Part of a small language model's weights.
Training: a variant of Muon for these matrices, 379M tokens, 10276 steps.
MLP neurons of a small language model. Each row is named by its layer, matrix (gate and up: input weights) and neuron, and shows model dimensions 80-271. Each number is 128 + 32 x the weight over its row's rms, rounded and kept within 0 to 255. Numbers have three digits each. A neuron's up and down rows have the sign that makes its largest values positive.
After each neuron's rows, "fires after" lists the tokens most often just before its 100 highest values on Wikipedia text that the model never trained on.

L3.gate561:131110168148178045150133149088165106169051118069107152078151120168144091093161131103101199081127171104088111179089175139144160162128115150086089111127104134094169136145099057096148080132105154084112066133136162148161178133127110126124155108125163131153064108084104127124097199149118127133131140085111164128145156118113141107119139145116068203160177211117134164132120095166107104119129143098081114104098135109091126197091180163150115167109168106156116130122102112143112175105149144113149090076110111119139105126106117129132119189069070088096096151152094159111123088187059168090
L3.up561:148091143094102080167079114144124141114195084100200139096155104133098106131166094118092162203128132090148112139085177126152111126168114112152149133096120133080165141085148141118085075082116139100160152133145086087135097087103117149125146133105169109045094130140123154107154152122141160151121135140148108123117081154171138140159120075104085149071072103135122148097121099118127135142154113103081099142086144075090101147139147203130112181135163147147193084097148120167184098115116131151141153143115138112110132048129132138075162085089131174128113114118140188122149128156120132060
fires after: ",", " as", " at", "at"

L3.gate832:119141123075068144159105151151109148185104123143179117169163153042063121082188141117161097129160171112121171127175172171195117055137125113163171136136087115110151138160111121134163154144132136118142160140124135146121110194130181092114128120091133138125121056093113124132092118141143076157115138108114163188074109150126142119131136126111141143090204119130144054152073135093154197115188162124126194105103178183115122218103121126118125088159118142148105076109148114074132093150132189163109156137115117145154115162137123074213074143150094148074068053150143134127158114149172115089
L3.up832:125139159086104125071150121186107178215162155157134119114171113097096124133176105108128183143155100159133082078131113159200162118135105130103144148070110164151107097117153157101138150160109099162122135176107162128143093161140108087157128152165153114107139087136099106167135161145124133122091142101124107169189149105172148219187146155136150105107217126114105130145159158090093089075169120142108224122150154145182142119159146121115119119132124120115113125192139164109151159136090139079131127085091061114132050109107109105189101130118131121170102109099122187102104139093160123074
fires after: " D", " d", " H", " S", " She", " W"

L2.gate292:134135069139128092114149101127122061175110186155198083143177149071104146078082143147174108198152161127091094137122163110127145144128163095133146143155135119148116134161164119151102131164091087182091133114147082128145160079114139153097108103096127176095118098117141122113132129016142096173128115119185179200100166086113155163117171182094145100107097170104117168140089146109134144144123153136118132158182088129120157114106129103165106183061108095196086115090167175092124101108078175092167150105136150113184058103124105097110129101055124150094093111127013144121186139123155119106
L2.up292:131057113127097132127124155098136192145160145118066168091056123098070138088124161159108154164085164141118053137120159147189094162085115147130139139073137061145118108147056136129136175179146140145150164146176046149129135115149058151142108076136140113157173123140145124211103104149073142180124125137129152119160134114146103171125126149140140140124151157112102111110133075125135110118151149136091127106108164181163105075128097157099161165162113158078166124142097166148108139157087122168158144146168141126145115132181126143242083186104104185118176159114081135162082131197181072124
fires after: ",", " Bel", "rug", " In", "ed", "av"

L2.gate331:113178142103125124135145114100160138131140135157216094114148116228163122087092130135142135107126141116158186120166133148099144102145164173120111138110097151076163130064125129104180086095187085148111153150159133138067137192136152121118104163163135147155107145128042101129125148167060173129116128082124100125149150160140102139066110097116151148141150122120180117147151131121115125115175145137086081074122095054134127001115134088062139126086164126142139158124082089136147156152182104147095121187153173119121114134135099207112087135136073116157150150170161109152120111090049177126
L2.up331:140062202087166141149168089109116066060117157158195085088137084163115131161131151129169142087137096111132148124122134125123129162175109161129102112111075127153118206073109104155131117153162097203108149143123106163135106133113136219102109183118152138085104119144153110143127115137177128063158105161140162141106134064110082135146130144109189137119160148112082119117114139144105099104133109113175118129127122139107154096082155079108169126132134105079130168029119124109184149127097151142185166133152187144154124097144133084048170104144133120133122144125134183107109083103071166144
fires after: "er", " Ser", " Per", "ers", " by", "J"

L2.gate652:094113113131177105166137085080170118102110124186115168093112137131099176107119146137116137060141144117106082096111123105111076106131101141085138136162128111116063167095155135130093123150161147105143113132089117120102158137164093138167121140105140051129099086079121098071117091115095165116112187096075106126161122160173112116100145120041134114094168112098217159095059107086177148164173145158163109130189132106070108169145089125128121138130147166104103099130236175171072177199118121123120088095154167115169120133120136089143133183076163136096138138118157130155143145153148149113
L2.up652:163161067153116187058159090150089145143130149144144149129148145146138134095118160111134110126117113120123100136130108132095116151110117088175101105126130109143064132145057131147081132140136094096124129138145070095154139098087089152134186094112209161061092126136149132170125121152117128130123132117089148145117142138132095110085117175143172091125165165236133114142151087131138170096091090165097165155136160140142091144165085142122121088134185124084155134145175146076071071154164148140163121122097171125143065141102151141155146119115118165091154070177075116094119182145080119155
fires after: " E", " sub", " e", "oc", " sup", " O"

L2.gate786:161123142127166091142145121128100161123097188147082101103074119079099128131129131124112168096134178131106091119079133119191104189123137139131125144156106143136098115148144166091125103093123142115107128125097108111158161096132101140144118151194143116132084144083109151092114126135146136191176149183125144092107151149103106176125067190131180170101127111143140059133152163186077170175146146159135131123137118111177115148153166112151154098065104045134078219150171056127119161090145069132148056181117118181142144109160087118144151084156142088145136126087148149075130142151147104127
L2.up786:153113143157180176164114164149092160109051161148114116144128168077139121159148143167169139147179092114144118117158199085168097115103129114117118106099132157112122102168098127149146171082111090122058105086120163134190154067139183097171069144123058108150112083119064161077089115142132124101142125139200110129112140081175108108091119147128181126110117172113140174094110130076186133136157100091110173137142157119109181129124118130104161146124148121061152159189142076131128125110124097107138089168123109152119145113175070163074134136112180120125125138119088056106137127132115096105
fires after: ".", "-", " (", " \"", "F"

L2.gate479:143100140108119125155071124130051141060099154138144140118129173103102158100121201161076124111126147104153135124127149172156114101086144120112090065071161130145117206205123098108088113148133177078108117142107142109135124157171138116157152108101146162067078080181124157100126130134119109190131110100164125142159144116155085121122163147154085075141148099130138112125060141137168158082187142143139155155158128063129126154136126144154105105127170179145106152112094084093153149192120157140159101117109135163133165156152143087041086114138146188126068144144096151131099107175116113137
L2.up479:129133117115029076184148151124109141120207135131171116100152079112111144165101061137096142074133158078142095159155167131092127096121159157105149100104151146147056088139129115152046104121183109085115101121113104097175105127147114085115110099120123107162120128114113157148181129142113128156132108108106168100096150162113112139128117128142122149093116115154104129128115140119087127129020171137124113121138086172139113108142147139165114163170136092110063116132124073130174069101115142100141151151145190187112134142114111090095066103066120140091030150079099063179131157170133093158
fires after: " p", "qu", " P", "p", "P", " dep"

L3.gate1218:150109152126172090125117125183070141092114096048095106078103089127146113102112136121053136103085089165105173106136044105128157146141130046177134063122110122188146181164100115093124166138154138102133176154170163157156112118128105142156163125112124141158082092078137090104093098096145136082120155138120092125126148079124083074067159162146121144095116124118138164113101085106058166125115179105247098107157180108082160222105130148156119089124118155118096104172190115144149160073135094130163141127098148197124152077155128123116158142131111076088151105149093105164128196133118173099
L3.up1218:076095186139189173156111158186102045114164085145062164116099090116137109165125114120167159152125108160105132074114073119074083078094138169124132121083146093201119147141085064127187137125188097144130102174143129164162078152175206129211172065154122135160146134117149073094161109123122183089172170139158142161213135039152118099145129152154113135089120108119151102079107096166085097109123165133159107082137118129137169172171154137156133133137152100120185112130155154106106124060166142162117127129163175125146119096152126165134109149190136143115077096130128144110094137092139127131
fires after: "-", "\n", " |", "L"

L3.gate1078:150100121102147132091110106165080079054074097127121196106104119102133164137173090141146178136111195166141108120134132113124057161135095148169163142150107070140054181161119144147100113136093114097109160161090154068175098064114155140093154110201152078151098157143167125123136086095119174150128135126154088051136089139133177171099147111114118142089100166158183089145111112142140098123158216172176134100107176116071130125156162156180133133121132139119180158164143109118155146111145140162106108157104078117115152155132133115115116071129132142118107137092130165126182151128113164101
L3.up1078:102103100171129144074095097148136126132160098160110182066117138155123175138174126130153113163098152199154132059116059105112137091084092142157082106188136112158119110107108133153115166143042105171155115112129153119142120109129102107124170092083190125192106149093107143139178106159119136145147156161117101057151140146126116121124075155225144141152150190131223067117108135127171137157179130147162106141145119149183134128118183156152143120127111157087144113132122162136113168117148150101130185167114146133118159189175116082136161204067086138120120118171132155110162092107146101109
fires after: "\n", "-", "=="

L2.gate1205:124151164104187116123170146179104155153116164111132177144097104146186091132125089105153187090138140130128096058122087105117142143126142170163147102152113196155095166189172171126148156129156059081107061111133157121118103125110138151149131143103107113135175112139164120100116186188149133120105141163166160157105164107107158198179129124152135101100125109132174145090197126131109136174144165147111172114130169139117145134127086126098100133099050093121135160159131146114060180142133111142156102169147051105156111143202124127113190063138071109184108176184093139142173144151136107174
L2.up1205:093163164126117113118128165152156096116191123090099124194074093070167112134101136135112173120167124060108173115181159108090144130169165146152159085153145152122096121147116162095139111140125099064104145167103145114057096054152085119093157115109133116149115119146159103134164123124122096082131154110171095174130183146169150164150159110143101094061104173094166142103108176178143136152119107114108131134139135181157101149173160186101158133133089143109127132138125151135114149138122124117097098108119108102133090110112073134104121149113145109176111128079143133151177156114106110140
fires after: "-", " (", "ey", "S", " head", " sing"

L3.gate438:128109061073132099105075121168129097121133106173153125111101087107164204175151098136178080093101116158091126159162145128128093108181145153109111099132141080146169121103167157122188136115109141108134127101166113152109174096164093160139169188144127169124087109103173144099125055155164164167102190094135138174102097139134068112120159131147136203089130157171127129118151124131156122087116101109151180139147128075149156137157095122182110114088073141145113191124156162077083132144221113125083079115055098186139180126168078131105152165137057098116100099154124140160138114102096169113
L3.up438:172070053118104135088117116144140122124185079142089078105121101156160117119059138137101154135114094110080129079147077125174131147172183063115155153095123114090149103137107113160116133138173129131088175104184106121122120117118147195079107126119159071161088144148112152117165150176145080159198140140121112148091136085123168128166169117176073103152136121124147156122138147107069105122147164174097072107138127113159139099115092209116131117105143091083176152118174154109092103086088171093173127136085131144136124135132104135112128142108152168113139121208187100118194095074094154168
fires after: "z", " 2", " 1", " 3", " V", "as"

L2.gate959:123164171151154155150163162163174139086160138039173099123125162078063107100107135067163115138188179153074089082158103092124141076153177124122120144089111128161107227129126155153158121128099114134133162153124177156069139088165072073108164113092116142189114038087066133111121118082170140124184138129129148151099107139095161151098174117126085113167109093119099112126107083168216225172117123100132093151135163168139120126113136063087119127125128081138148128059153141088126175106116164129113160091178123144170137069156104110150096140163124088083076103159111153153096184140123123114
L2.up959:113177137100135147155160170140122133063103168059144142154177100134142118140153085109179125093119125091103127129125173134164136144159151162153124097122102110084132142123086103199136137162065115148127148128150116139115099160141137138132180168149091112087043107078104171147110147133130152161122208131127104153136141116114137187109076150090140119077112182132155120151110063187161172165153103142114087113090120131162144135127129147100140135083150088116081144169111206108136089130119085127150141148110114095160098135159157168081124086065136096136131157160147180154136160106132119133
fires after: " D", "d", " in", "ten", " d", " Ed"

L2.gate679:138122140147106130180150122148123129123143093135066184156112145096127146110136153150105116144108070156155129119135109133135138149132111085094155177136120151156082111161161165116104132151151124132177063134102127104106148148159120098094106172077098138107176111169153147134142048109125082134130137137105206148118171195127109152125191148050156142121060132140171132184129207159172142142114154195161116120145144112176104144058084224142050110127159115105139151124121087110203159175172144160148115095121145152134144099099171116128109091094128120091070119170102105102151095167155152120
L2.up679:158125130175119142131119117150123084139148147116104166111143175098116173134125166160081107176099085114134107153099103136084167141147125110060163200124125174165131093154169138124133140176124130169198091134086120117115178137128094110120120144123089160102139124132165163131114106129172072149108166112135171135129133151153110158106185153095181127074103102157146157167118194134133119141148170165170115128138136139199097106100103236135096156149164114137134125119104084130213125185175128152120116124156145144126172094118157110125117077069098147110083120172110147100103129182134126117
fires after: ".", "\"."

L3.gate680:175118158110145141179142120130100117073099129130158113092106189078120192147120056117083127141115094180150104128071114066051178140129149170154125151112108135145101087149137096139161133106140070161170169113146112169143147110099113109233122129172149065106072141092119086139100109081177071154115127143124124123108094120134148080128128167131133114148108115175123174088125145118082151132186073157171154102097130148096177161088117153129161172140139111147080142146110107127166098136157116155148141123156117118138141121134084140095201130146136137110089174147142121150179123089132176133
L3.up680:183100096065132109146132155120116121109210078085054117079140090143154149137152168147118112124144154149099107107156125127199125145132112161146133110136132182201164112103138127085103140132106119142142091132077095146139161138151175059166116079150112120177161160161131114102116138148090104079171175165090132100168151125080128120115196137146162149189115153175145144122119127064142147164101135087149102148072164166111092140122112105164136180163165167140099129190144108149129135070125085144082120161134068125110129083138176099135131087131083088100124154158123134137115127103130102121
fires after: "-", " \"", " ("

L2.gate207:185143140085147033148115119128122146147153170156152192117115117125168082131143196108139104112179135124129122166109078136153141150154166104135158126087096140182121128162152122160129161162127101059167078113119120091095176078166044126114070124145129126082226146157156131077191132158138133155123125085107179134094147216124127123106154163137131129115209128130094118081154110077148088076096131126112173122091162070162155128122114105124095116124133119118130106178130120110146065179163181101078112116118121156109143125112110077108104169085098116116110107149105141114078145084164111115
L2.up207:116062126094152136123075186123127179135149158124103088109106082112111125132152133117108154150104174132152163080131134115170159160114172106124142208127081118178123083075193070138118115088173146090108053130152160157136115153087103130130156090131091094124105136109144118088093111141168129098098186086090097119139146061114135140152110104132154120080092161131094151201120137139139162177116148213068138161160143185072150192110104133120152123131098179140122135085147191127166164107193114132104134101166116126153100113160109146109145133097103106176100111142060157111179138170144159174
fires after: " V", " v", "v", " Z", "V", " S"

L3.gate1155:116148101178149087143145143091182145142121141201187076167104105132170084089159124120149147108143143154062071124150173136146145151066128118118127195110093100123166169176139106151122094131105111126130054140180186084118173154150115126114146141162157153180144158079145122087117126133153157089113121113176122122179135157130059152174122167141140147195160117123055206113097205134109136149172111107093129199098100111050128122079159106106147173087137125125151139137143168121129146137180185135060118142122106179127135100176122195159096187049085125180077148082116147092149144168106120077
L3.up1155:089172095133133153160108081151175148092103115087134156058117162102124163126175134142138126117114141134133096115121167135143139123129140137055157121109136098082150174124059190099148126144106126110147154154138113124156165139112157092109150126139166152126159060059092178118141155199107079185161087095127196131102041126122196122148115107110122131088135064096113205076095077103199119085085117158091132065140116117140106105116162133090152078141180059115117140132109172110111133085083108120067091150130121103131121127134136107126108066114108163146118148118088078117069083168148111136
fires after: ",", "^{"

L2.gate300:109106201128132088099169118169121109148082169097132134100199106135082105074107082157148115096162105138170049083088165091086131124048095184089074160067155142120165111133166205146110126215175107132042083191077096139161129134129127156147084107100126126183121110069126091176176144102115154130121126177158134140150143143143095142124181182094155140168138074114145152148105138046104171130172114123126137092150155164073130124142128117116126173129158104107102076155133135142205156064121109131116086165124169147149069156142136150142139078156163157125155164132174165150116094168106136126
L2.up300:156137099211149141140218162138146122073176109186177102155066184148139106124150119139163160108192123109115102152159147101132127143066188149181124118099118054142131123110088119132094160103156068151149155119130172067137158130138122147167102129179138164157126159188072069131163098087117123094112155111104118109079115135160112200155164120104129096137137154055148213163157152128111083114144091111124108101099134116154107131079125112093099111152114128114123121123130113105160154143104136101127126141149144104193079104147126118123098124119098133111123168100128191129123163114060151199
fires after: "er", " United", " Sen"

L3.gate949:118098088183060147086087060110152167139108155161084158116125049130123120109141171115053112082181128112167103098130145125123151062125090082109115146128145140086134154103116077145117114128165156115190136123122039120112103133147115126117184085140151124139084128128184147115081111114162128140132101105143175154098140155180158095141104147097158113123174105093150101139093223111082122194170161161107140166108119179078080191082168112175048137099179109097126057019119107167074097127091103150094128137111169060138142057149102143149152151137140131147119137146173145158137133081159153129
L3.up949:109139129102063127149124048132139121125135162108170078133122178172169126148103144102145097194166098093172122101200127106173111111100080119209118158140143114098092148049123125124162137147115110140126192103145127162136119047119115116120174122157118111142136114128142136155143079079172119159100204122127130095146136095093132109158133113108095190077129101123142159108122119135133106105181103056106107174129133097164076120179161170149125146116136152163126098109110128113070136184060075174176125064178138125193165132166075121119099150164106117148137123133193157112127120119138121140
fires after: " Gr", " Br", " R", "|---|---|---|---", "\n"

L2.gate943:154050127117112146118142083110180083147119094124156085123180135163112091119169115176149076107119119110081171126124133073101148161100135172117071163106088127190089172129158145106156133113155067132185097098189150111115106091119079118146104157177119133151135164164122125186139102161169167107138160186156087098167087164126086132161116120137078080122085207102137119105144079100150143119152150121106159153152106161086095051154137106145135089082170138145130138119109097140086146165144162149129155122142131119166115120108118140104119112090114130119121111090180129127119124122127151155
L2.up943:129170080125128122128119121145157155165086113136075161055149138131142107132150137185128123096105190162132110129129146068144185106156078109121115127099113073041066052146170129113165142128089115157097049116173093096125111120129124135167192115133163169148110029106147175131140055196154157163178135134074101086141080118086132124125145126134151128124136092148128103115096136083133143154130081198127136130140115169113120115150108155145169162124155180142109151111106130141097141120117098147101103092161031104115114113141140080167147091149115158142123196112145179186109133154104145109
fires after: " Med", " E", "M", " A", " B", "E"

L3.gate375:169142141078151061166168109186142115081133153168124141134145145116087119130170117185096107121182044192141111114091081136124135087110172129166152174113086127114149149160118103114166156133143165093191074115112190126111129107127123146151063125251143063124101145122127060138127124103106103169159137147146121137105147187096134110102091195139109150099146123125193106239166099155116113121126147129123130087161137150156113137131088087062174092167117089174142126138184144141159126132104133093097094087107132130136080127105046124094167166076115122157143106113125129129153132141144076153
L3.up375:153156148094110158143058207107180090171115086102101114152133092124185110160126139147103127116146086125136118103109144144180140169197091127143148139138115119102159153088175126117140077134112159193138119175077159125167104111063128113118133054131117157149109137169114146129138181097130094219062084159146102115121142091104142167121141107124129153181163125092160063133126134055115147118122166062174126083150132130159153128109114090127149102091048121198111139163120114133153170040104175136147115101049133143113090101135138102052114123115110147108123120071194153138168103147165177117
fires after: " g", " G", "G", " K", " Des", " Ar"

L3.gate942:142183096118141128140140160104122104154133130182162097127105113130155116127126122123112179121206144156097101156181087092130064158097180104123087114153129153104135079095159159055185087183105127158077158112105165178136117081142102117103149150156171142154155157084115187111092181149099148141149121139170144130162119113102042117090101130098126086189148169147101217165121146144086119124202150129116164107107142077139178097110161114129131073056189162086115124155105140143175135121159227109073144146109164138134117115145106164135072141116111117143137128093161129078092150156150214081
L3.up942:146111168144146098167097130141157100138113144134060142076184115105211154126138144086141195167188140103129126155157132182079091115124151067128109124121123146134096090171118152052133103150114115094109095124128092165121128122147155123186124153135110166113171106089113124105147115138126109156162112121135121142114152109097082184151110162132185113110117158187140154147152161120112152126154136135076149213115103111122157123054081110105102099137074071155152099118098095132144153154102113171101102164145129087122154118141101168091112146132123135096094169117100156088137156139169098073
fires after: ",", ":", " |", " /", " 4", "ed"

L2.gate362:148068067106192072154090127123140109167179124173068114185137137119125112085112119113172075125126115124108135137124096146126117134040112187135155110189119147143135086160097131064143149107154123136080123087118162154171076046115127092126113095170143127143146168141116134113125131162117118122125080098117158182154132168144095148115107193075148113103107085103156176146146126165147128132126117082159158086111138141074137084148106146131121092116084143162088088134161115127083141147123200120131114138109079171112100116088139153095144156072156131104108114147075124104151126153152144148
L2.up362:121110079146131188159117129184148114160142161152121127199097097134133090146143109108127147151140113139151137133115130121054167078111096170099136176154118077116139088133138182114103181128167128114086116194155168138141089172139153138106185139119166121109150074079111133148082089145139134165071102132146161097106164188142173095142128154075187103110107126146130104098173145139104090081152141090157125171198154179094128106075095139180119131156027171119135137159106117139089193116133133073154116076095117122179150133086128130130185179124122176082161158075121139121165130119108130149
fires after: "r", " Ar", " head", "gy", " Port", " g"

L2.gate1036:149178127148155079127116068138159093100110132121144123221137154092130179124166091119165117146138103118091138087155180109037133119139151176111162102158180178111129134103132191129099153148123139112132117116150107144103195102093148122097111163117060149177091136134039094117141128094098126161111109121200152103157160142108166128081098146119146095080141160093162097135121091113105188119105140111103121147156120145203110120168135129112026123124128172124120141172132155083070165145109114081188032142133165098118178124120132127064108164142131132112154153091144148143155163107133092074
L2.up1036:077152152155124078149150101074144138095094145124117113170133092099114124101201133127139157115115075110129125070116069112080157126115146150186192103132133128102061134099144103149121136190124081122143133142116128128156134123089110071163118106094152135192067104097156076127083096121132144149090152125145134108148143148143136159094114081155088094102187126138052090123114119108105154150115095201117117118108156106183121145145217123115132154100132113141186056144136149098135117136090124069108111083172142087125118086137184127122116093145119165137107098135116122135132137127098094121
fires after: " the", " co", " E", " e", " re", " s"

L2.gate400:200112195113100067109157125104082102136144110083134146130113140171159169155169134139122123177109176136183164110144189073059142101183110177106130125113157126141129132093114101105157138177108100105096129148169146074111151211157127037080148127156143176140096104167146133126095096197107139142154120076095113128159159129125109179131146122164129077117126147101089115158153148135112174067123118147144061137083117107110087144166133151167071112114182123165119119168128105138140139146148088118093127089111174113115171117082156095162068179120110166141141137161109151113074104163072146103
L2.up400:083167099090176150124095124169116127102205056073176093104168119109132135119152112116131125129123070174138112169089113086191153147190105130117143123144116113086152120172105179110117111144178073125144117133163131152138068157134188095140111156115154088160125085155133164152148166102104133129154108132058099100141090088076174073153106144146101140097160095124125152112083121108054083178109072163189144103142091090093160129163109091140145123079152189088148073095191114138152147128126063104126129130188090106134115148099162109116108121192192089135121098123140144188124108125154142145
fires after: " E", " U", "E", "I", " O", "H"

L2.gate211:160073133063123079139186183105179140125136149150124142110152137154109174158179123127094117166116145095127120136096095125082127173180108130090088101171109196102123153120118115135158112179109140116077121143150157131161100142141189131085096100094132163151122140189133176132185146166176131104149127074093173132096212161133147128125099082145119096107153047083103117149162088032106129165077146168096105139098138072144120128113101132095107131148120124112085127118117113116158189172139154159174135143167130133083088116085126121130133116132091141128160124171139132169113093122162101100
L2.up211:127116116098105128184143148106133130141159122148120165082190109205110153167078095136159072141098169113136139179152146132142070097064153134136086093107156098115102101156136143136099083123182134192164161099142167166187069188129112154145060136123107118127108132115114126124129078118062161127116086110118129113157195121096139158096135159165119149152130208124140095159147144130166136055121148160062097145097104144187148129127158149165201101142124129128113133142154081088136139091102129137106140178143122130129159110107101168115092036152112126104186157150163143161149135171136133209
fires after: "p", "f", " P", " Form", " comb", "20"

L3.gate1196:134101135141135094105201124125105077135125131100109131159113156101081115117122134137081172163121147087122111056089128160071122173134157135100132134077084104097116133155112170129084143081085142106136156146105146182119132114148124116154142174113107063112133113134088137144102088097129141108195170145103196153133121194137045151130135133109113117175136191186092153082144157091114102166116204141135119110096079149087143190177148109141080170144095121127108177124133157137105117132168130129086152139093147096125147105091100127079211168122137136090149166060135115165186114142169127114
L3.up1196:153095061095127191182130161144134166142129133083122104110109117089117127185154146066104135173079143125135101117156136086126156146096103144132158090161097132154129088145120123066143160134122145135136084136101145123121132182151170152099143132160141131114109090131125107105152070116086118102116126125130160155147128065107161162100089122177182170198143120078140107121121126146159101113114118130105100147078147087075109093165155085199162158139054068109143104207189145089117153137110128145115166147095140141108096094136156131119115140122067116103130153162096099155113153133146131156
fires after: " (", "\n", " \"", "==="

L2.gate850:129083102078123091109176164127134131091136108157096131135128088102133112110109120069132148101179092162139094105140139128182098100112039137151146119114159126116179164176098102131103124161083147154137058126049127127155119168116153121145079094152127091155088165123097090176087122112137138107115139106171092158160119142093144113112161127118151098120098101143080135074151193100162145140145184154131142120102138148130088132162080129131099168137133121092112123115141130105132094184111148116105134144088166156117131157140163130183036111088155157080121074128117165083146121155086109147
L2.up850:158155129130148081137127092147174127115150116087167117097131089110182123116145087131119151127112147121109141140099131130100145121097112124156157145145142222106069131112108206139103114076086088123144115119125087175069148137121129137104161168126117163148129091077046110157157133123142122151134141167118120069174104191181117156151134097139115091126190125149137086116193130157147124145186163101121113055077097165161135180116155148146136155104132117186119118127118133118110103098104125111138108156167129138138099131165156105144157139093126117159069124127091098148085141130164107079
fires after: " D", "-", "D", " d", " Val", ")"

L2.gate574:117154103152099147140158132164137113109128118113066174137138186108124169119105147175129082132093066151158111148133112158102167175136124074105142171153117166163078113177171142115112126161128138155198045121100110120121122155127092110099089161111120147116161152122156155126119100134153066147167165146138149149130143182143109135121191113082178104079078122159180144169107181149144130138103159180152124138137145108146095106091075239155055128141148088113129146120130084144207149154161151161105120111155148151172154087090133148153123071095100102111088110190116144092107093186137138128
L2.up574:143150130133098131146151134148131106124150130132056175128120208086117164132104159167122087160083078150123113142127104139106126141141104105087152179116110148172111123177173135116128135167147149181179063142100113089099149130152112103094105183096114159112172147135148176112129094118176072131126153126114198136118150141143106145124169126089177132066081149174157140161129199147138134135129143145173120141143144120220093113092075245161081141130150081092133149137116101136186146166162122150111100103167172139139120077097163154152121092091115125125076123202127128093118115186141154137
fires after: ".", "\"."

L2.gate776:109148116167099150141161108130129117083151113113067157159132165077106162114094171162125082161076065152118126148131093152105121164165129085108156175135107156142083105193182153113107130164120137162181051131070113144112144139123116108081116169101119156126161155148153159103128100142176067128152132120137171154085168171132108134136181104065141134085096114160148148175139174161121136149123159156151145121153111131193104110102097237155061144145144087094161140124133096127205159158156128152126113092172181153161142097099149134139086077120095121125075131158115123096112100177148142117
L2.up776:127133109177101137137162102157135103109166131110070174132122171093090175130080170170112102169091080168144108141132097145105139150132112096097164178135097150155110116165193147124117139175114155153165071127087121097119150149125119110083105184106117174145153170144160171105117109149171064135136152127134184158095146145128101144106179127069160136078100140144127136158131182140139135152134144135154146145136126138231100137088081237167057138141157075089154141119125118140190166155166128160130089099141175156153128078099183140158106105100096112136083120198129105108107107184144152128
fires after: "."

L3.gate1061:132096136135143186138086125104147152110130101161120120158070150214087152117107149124119160126175054178160159129136119063104128145150185115108153142126145158128161081085082115133056172159121126076171092127091164108152117136175122141173155106094178166151177093200169193154138140140152143135087131147114150155131120117173070133103121134148068123098100115113179106142166129102071103107141135142114099159133153176173104153138104137062092077123087162134131159203167138151085122168142139135113165040087126135140144107143131131142119131134119172125191143147126138086079156132157070062
L3.up1061:149106106024118072148110104145136090064126132158158136113169157155100143145149141129151136152127123143115130061126133090091135144067126097116170148135098083147131093093110218155145187085105151163138091109173131118171113163102121124174118183156066130115128134163119130115113085162202204100080148124124120152178095093105109106080116158096062122102153117106130103116075093072097078143164163099080142103145078159102128197099118071108112119064121139113164112157104124213121114103149154089097096161120115132097107157138185151125183109174103154132143126163195123134155070179148115117
fires after: " E", "E", " e", "ene"

L2.gate990:122137065108141094147100118142141135105154157110100185117124159176129207117091064121100127085101120087141141137184147109137171131153131135155116099099195152116142137108142202163110094118125128169171107159181128100138140070125202131115144111133128113128127121117138142144165145143085120187149217110129114156141142184090108132124145127208113160094126149134111162110122083087107095075131185141059114120125137130140115175155149138113135081091142175177138117107118118116099137110111112109147115099118110202154179134135112088131097094122081087128154172098172169149126084109125146094
L2.up990:168134160158128157123103137183075161122117121082134181197124125131145148071127127100091136138151178137114121151128152078144169088117165188186149103136169111138116046040166127128070114183174114116112130130165141205139145164112201107064163156102148145098113124094099151060118135095114143116086137134138162123078125154140129147151113094111115133138091157115115112109139130129148129109135156124149131102060132124184153143112135154093126091105177128174118149109130173077156092125125217116180137153124104161150018108125117107134142124155177119154082077154108180124212106109105124110
fires after: " 1", "1", " 2", " 3", "e", "2"

L2.gate203:165113080084113090185147070124119155093145145157131185139105068125114128104147172104075065121083147123151165054140169125118134129174179117199116133130112103074159129146171162185152083167193136105121166200146125062127132111091102115198108141118173195157132170123135118179116103115104135082141118122117142162089114164084118182135141169063128082147166060123109192128161164104128122136103145159131086177128163132178129185143144093103129142157110131101101103093105119162181115092150196130135124108178173161087111079120127112172177126099059152114098103098049128138091163165088137169
L2.up203:145124134080149112091079164190142080102152082141100123116091139108153159157092153255100134138134112124143126066115134129171087154163128080077077169137127147100140114093136114078155145119107150087137164109161106130116131127146090190113152165150099101142122086102164147094121132160158150184164093136081090126089133142133143217116116124152153151197087142142127139107111144112170083091145149153131121118170177107180048155183107095108109180150092222123140133084113118132144103124098124148078123078095065063113153170143192109119140159108146141097073164074127096082171143097169140113
fires after: " Ph", " V", "V", " ph", "h", "ph"